From a checkpoint of a small transformer trained on Wikipedia.
Size: vocabulary 8192, 9.41M parameters.
Architecture: LayerNorm before each block, rotary positions, no biases in attention or MLP, tied embeddings.
Training: a variant of Adam for these matrices, 517M tokens, 7889 steps.
MLP neurons of a small language model. Each row is named by its layer, matrix (up: input weights) and neuron, and shows model dimensions 0-191. Each number is 128 + 24 x the weight over its row's rms, rounded and kept within 0 to 255. Numbers have three digits each.
After each neuron's rows, "fires on" lists the tokens most often at its 100 highest values on Wikipedia text that the model never trained on.

L4.up327:125130078123114150099088157124110135159131153102148142118087130138103100096086124107135089181113101180124107138172147115169138149147139121109136100136137148137137146113169105153119162110100131133153132156098118177101145146123159137156128092128117135093153138086137181081125115110117095161099173122130130098081129165111142101110096129138142083088129111113099110156108154172135089148128126111125109148170126153120122106117146112116142131116115138107150133142124096084115164150123139135106146097100098174096133096073100149135133131125145123122148117116141125133136150142119113171
fires on: "th", "f", "-", " Country", " City"

L4.up244:185079096126096154139160126172150117113123116101187125093126136130106105129148133135143144148068136089096110124104133157115125141154123159130140160113116090114081110134101090090120105126133146132103114128157133159132083134124151150185181126108110123150110127133145116147113134144128129128113147107134103124117108133139112157160123088138153136144134109139103134115119135154146092127133153137106107120121103095129129114135127180148119132121148163128177131072156182116137143141126158163104156118145084098137110108111132153098152139063182116132177095145163118098131117144175125124
fires on: "a", "m", "u", "ng", "ball", "ş"

L4.up1016:126132146141095106153088137128152109131207145124085125122103115135066125132093133135112128144088093157101116116119121150097158136115124141128134102134115115093109063156144116141145147110084095171178168138163129122122127153118142184143137149131150081128089147076114131096128162122114092131109105113129130138165123124115113135123173076123143107145141104128144099131150130148126116101127131184123090139103153140175107126095140115139157116135155121123095188124156159146146122145147130116108141150177140150103128120172101117125124123128137134129103103135096139124093141123140118166
fires on: "r", "d", "s", "n"

L5.up942:136159119123146096121154125144127130124144103116076143114084142113136075136124110120127118118164157093098147109096124132130104119161119108106126098125144152088127130133117127138125123140107137109141108119070120126117109111120102168150147105135174175148116147133109121135142131129153145131128159154166159118144149117105165140133095183150149115132148112123114107114129200106141132150135160135160140101095092128090146116130118108148111076124138197137173087122183130097108149155118154154100157141090129112094150125095165140130117118117087146163121115098173102123140140169120142134
fires on: " after", " Cup", "II", "ide", "T", "out"

L2.up6:118110115165105174127101134107148151172136148128148098100138143111146179121116118124101153169139129138091140132153116104183130148121163140111143135154094157128121147128131074143142130151128145152146153086112120144156122148154118117147102148122103110112142115161135176099159124130126078136105149157077112094132124073076124109132141182085170132105155096102159138135059148128154121137116114091110111124160125146134123121152146155101169137147105112095128158082116117145137130149131149107129151155112101143108145136115101144135163114156097172097145124169147147118146106147152156140
fires on: "-", "th", "pro", " hours", "m", " million"

L4.up970:081135111119128128099172130136107149154137126133084105135123126087115128124150134095083159124180117084094096100106145135150144150147093113125140097082131132151157178119122097158153147103132138156126136141092086116137121149070094081120107139153116144127094154098120120132185148115147121124121155128098164155148099141091142112124177120142113133111147112103122097124099134091143158145154120155112101150138112069154129121139115160156158107163130145123111156150138183123131144152088124086133129147112136133101174146091079131122128139177151101118116115154135097167153115171096158130
fires on: "r", "s", "h", "t", "ion", "ict"

L6.up929:125126119110186167147095140094132127133139126139152119094120212137139126134108119130117125139106101144140128099117115131111152154154157130141148073119155125100101110094149139117118146145137142171123141086128109139148142135169097124140132124136099101136145083123154147137144132079151122129155104110089099135146103100113129103125120138126131146114109137132096138134166101165087128112125131167112139150105074132154142113106149137160115147159159091097108133140170170148123143113105127111177093160140166127101105174137118159083135143170136152100153073126162134135127147158133143084
fires on: ",", ".", ":", "ij", "r"

L6.up349:112104139154115151129133144133129166113126123143096118099148141098129133099131096093062113156103127101109138162095123138116131128131124160111136121137153097128127146117139116096095119126155118160087141116135138150155127093124133145143120187124127152151144168094135068113177140124138112102122127092138158096168140141092121117111084115109134113109151131082086085084121115125158112098130129190154147153139102137116134107151111141092157107109115121171201156108157141138114157110118146140153172140184172168107119116122130164115055124118124138106099104152134114158106125120165164149
fires on: "s", "ds", "S", "tes"

L5.up60:149122160126121105145127136114103136084131118111173119127144126179158098155127122083104147115111089158129124083143124125125153110105143108079113132117157111134141133167140122099124128162142146166086086109125159136116115147103084121132090155155170105111120121140123111142151075101134127147150125120110135120133107123140156080121183127108110145116142096166125128100161111098102147110137174166134129130094122135169118098121170144095122117146149150127135123141121174102137100126114149071107125126130143126112165137107154209107150111151099126137129088164138184132127136140136104126
fires on: "ing", "ment", "d", "t", "ed", "."

L6.up249:125114107129092108141153161118123113106154157116151091190145134116129112164137107118122094154143123123137146078108122127114142113137136112120136131095152119115110128136159084134147113078117121150124081147110104094133117173131155150187144136133140126160149108158095087134169136130117098150091094112118121091159128139134139148097171129110141145115164109112152118099133178127103142096144165150133086145144156107140081118120114133122119133125151131177138132158135150109122079179143189121101149152138145155075139128092121125122167121198145121144123086124122142158108123159157133129
fires on: ".", " US", "co"

L5.up162:121076127141119139147166136154101142104116143152062092143144109117162123147119127132119118138139098113097125123124136100136106135176096160147157097065148100138127140166142114113112137149112112176087100124119123146119124124125149119118123168108102125157114163129108146149125149148121096117080080109128127089147112070097173098131173139097166143140183096115148113159107118129125133128140143187137116127095114131153120142116168162152105111134153136149122146088123142174114146157143158143163147130113103152103102136125102121094134141116148144155087151107163134154113133095116147170
fires on: "t", "ng", "n", "la"

L6.up813:134165143167113095140122128114146179105114136152089087131139136128122129143153150135100114158150118152128141119113138116133098136131150097093099128120159144087104084147145123126102128090083149138165134133119110137131125127139104116114152136146130139153155106073106143159139125140115143120104145107112190106082148137119103120116109124138134120098116089163140098142130104120134122134144145146113117068150117135167105118128117086129109125200141144131154105109177160118153178107116134144096147109124121186119144154134156141121101132157102159179111093121144130120170141202136097172
fires on: "\"", " to"

L4.up12:106088128183131101170123171100124122160123143104113062150132138119112113144091133143106111160119090118140134166112127160092142128093124123129081163116117115141130150142116087129135112162117118164126109156156138145140129128116143119135191102159125161109130107100115139110155138130156173130160155132135165102143148145080119131141142165083114105142155130110146151122113106107084117118083120058178093133141130129102122140107167129114153157162104140152152091134157125166162139149128092095095143145131107136109169097142149136103111098118142150104123111156129138159103089147113124150
fires on: "n", "ed", "er", "ing", "k"

L8.up596:090112114122143105136087168112139147131133121135106092118127104089099097133120151079098092197131178127144117141157120153133137119121131099142139143085113121160126150128147112131116183089145147142173140148141167101147076127121047128115112150142135117105160102100120143139123138126131142135150147091116149100091158105164165095124105107116134111089123095131112110096135167120139154127154140165136129106117140121118134124077121144107155121138160129143124108126127124177137155124134177132100120136147159134126140076135117146129117124111134154116165074141150121102150125140139094137
fires on: " to", " that", " by", " under", " To"

L5.up245:131159127127126097155099123127102110143154119147113100121117155138110150135111112106114120104096110122151141174139156146123181077114120112141122115125180097118159132152130068118147160097128136109160120113104117127117147125115140147113098155135126121111105147079044144169100121089129090115115084138134147159126082134128142125106134148109125106119127127094127112130131156171218128120097114115108192119124150148192138096146113158171202118148125146114093121139169143098130137139133120102109114130125122129104109147097164125112114132132173161160119131147134123152118135141135118160
fires on: "i", "l", "r", "n", "ad", "ice"

L6.up156:117137114185091145144127197160122127083149107115110135095115123123117101176101100106157139098142168083080155169170095111092126131139117093135127112104143132127126140120119088112153080146160125110137066122172150157080101162134149141116160140122121143167129125148090128144134136102100170138173114157110126152139132134118139125106107101118083167110150151146129102124122129149120123142164131143152099118093087095110131124147126107123158139139166169140119114133122116131107118152140160141158144124140133146095153075069134154157150146124161146145172092131136143119098139114129141135
fires on: " A", "a", " In", "i", "p"

L6.up264:142139114134116134148133184136113151119163164144083070133104141092123122154154152094137131185159173145147115107094161115128112128113133156108109111099143111110101118202132096133140131117096127125169149122084108134104125149112098132139124088121117119117169102114141142152135130085198087134130106145087112108136121094124136126133136114174131064127101098120107120140142155138161116168149122118141140163090133144094121114130140134172133130152153110131134118126106073176150132137129102155089132157153128157136101116112141133146112155163160120088145132114123134113124121101109100082
fires on: " of"

L5.up642:105104097166130159106144145173135156104157091129104089089100191139109117124146118122105123139104129123113103112093137189135111120149150128143159136125159123098127145094166100152139185159131139112117124089116084145129100113127151150149141121107140172199108101118116149127148104147128164179160130150129190120099098127146163130128146143146103113151131152139150102144061113100144127123125133112108089090139162114102106092089143151122195138113113115163131116136105115142153138123121140123088134139105108120112129131046159109092096154133137149142128093126133112145139148144143089137
fires on: "0", "1", "i", ":", " Density"

L2.up379:124124131105123144130124145102130136141108157144141116128095119150088170132087145100117141140130098126063186149118091132168112162138116139107130122110141141090146141156145155143116105157085145175143067139138136095099103141188137140137135128165132106086156156112126130113122070127155134121098155143129113113079161116126116131134110134133136118114107095109160129137124141114156134139164128122105101125104137101131084138152163132130137144148146157098158147093138132144164141137143144144144147135108103110132140173142130154101161132130091160157112095100167075134173086131129096173
fires on: " to", " of", " on", " votes", "ation"

L4.up405:106117133100139142076155121105114152099144107147113120119138149103137106151159091050090145157131157133120132081135157137113133175087128125085100117094110105102109186144130136132102113137109126162120070106146105130132094132163142123134129148141125141124102127123126135119169108126141161131120166091158141161142131089152123102145166093149096140153124136125127168144104140095127169100162134115105121117160135098147098150125099118111129120148109125118096133088123148166118124119161190116151125128106104114134131118085143148155139122151151167135136121186176132121145122125124117160
fires on: "e", " made", "s", "ified", " comp", "t"

L2.up5:134094103131115142138115133118056200128168148153083103133100155120081092124134120116153141134133141120107075091103122155140115130186124093129161130084150142111110179124135104154123117153120111158122115148152138143112118125106122127129137154109161133163132162110150164130084121142112157125089108105106145165129096127119117118129146171144110158121119120157108116092096140119146160142149094159139124168153164126120130099130115173119185140123114096134155134138127122131114100138108124120134162124097120129092095155173138126099139152106148150111154073148105128128108130152101119121
fires on: "0", "U", "1", "D", "F", "da"

L5.up516:129112123129110095177124127125099126092090147113156110126126125154094085148123123175120098160129128198112118125101165117113137128151072128166116080082099126114128124115160138107143104104144138132152136139113099121114096137102139154164136133117137181148106107142086136125125113167171118135117098116136135093120150147106135106149116100077088132138117092142175161135113104169129157133137132166145141128138133148162140124130177106145141140139137131167118135102144135143167161136155155094113135107125082145160142089092096127120143123117132106094136111194131194131114108151144110166
fires on: "ing", "ed", "d", "rib", "Mar", "ly"

L5.up910:079153118154138171152143130125176130127123149153174110166089116125168103092098143118132162156126192114105146120112112095136114112117124158132126160108162131094129146151130117138136118147157096148116127122101115088105106106182115103127155121174118164121175118133127096119172159129100112127154143129082116147087120102101132112115124133148106117145132067160117115129136096148146102132142152103116155134117088132152073133165155174126134141113123123130135097034120124116126141173149077121106168141082113138096092138136135136139146104134155139132125133143132120109108106131112114076
fires on: " of", "is"

L6.up641:103138082158124153104094155084143136177121130138125145107129145112088111108141079118100171149102180171138126128113136110132111176148172156105152141135099133142114122142140109094119097151085128109147193111118120100139141169149132132180136173101135091145165169135135168104120156129155139130168126131112146138101155134110116128108140171147115127115135096124161146132077110152130132138165139138138109135113145138124136124104156126128138119128134130161095113143137128163126166102094134148116135105153137103085160136101158137131109076113133180116165097102108137120117115139169131105
fires on: ".", " of", "s", ":", "–", "To"

L6.up1055:097094133126097138127143135127118103103128132177116088139131109120132137181150111137123108159107145162123103123105145135139116077166103135104135173127144091132111145133136129114170086127130149161162110180140093177119117138134125179152110180133107165123104129149139118133125170134093109153091095076174147152140131138086143117090176115113143073130192130129148119162151120152118135109129148125131116138113114116185086098092130158139149115176100129107074136120141125116087089112140165094106118139148140146128087150154148134133089130119149143128174100134110139153140119137140136122
fires on: ".", "ed", "d", "c", "tic", " remained"

L4.up669:135141120178101133108138120112088137104152132130152150111127132112171088120127153173148142130096167127135123129099149150133124092160092140093147165118108123111104146132162118107110070157135144159113108148127134127160143134134104150154156150096106138182150141123112135099107132145144130097135061139097142150101135119160169126138134131127072189136150113109119139120115123171145127121120150130123127107106127106127083127119167144153113132124183126153124091127094168121146130177110162101125127113128128172134099107111128138103120112105158146114163100083166131121122152114110140135
fires on: " A", "i", "u", "a", " a"

L6.up257:105153129111126140097141140152073128111153121114120144177100123144116148133170090109170130150111134124115144100103106136132137158117141123106114146131132121131089161189167136151158075120094116145128110137131109143145132105124097159163083168088114171158132126112176127121151149098163169152146166073151140110206110126125114133089143115137127125082145140099135111098118114139085156112143124101144115118159126085141142129091110124134115115131111109110140127151103140129166098136133126157100181128137159158103177072099098150111125154169148113143134112105177106094150102121119138145
fires on: ".", ":"

L5.up1072:162105121163126161126134180141128096104118194137122128099086150166128126104149099136148192122129132127126116151109139202110144113151120100150111126143167075097093109159144100119132125086101136125129068151152133167149111127134169170157153144120115132127111126105188126125132129161114113113147089128158092166112094127116111109128168145163123129160187119119168136135101145121163109120156153122146120121102121135109123124088145142127118137151103119151128129122142142132096141150110146106117129137134122150117108083119148166096112128161170120122164114103179157122102130115148138114
fires on: "e", "a", "ng", "ou", "u", "i"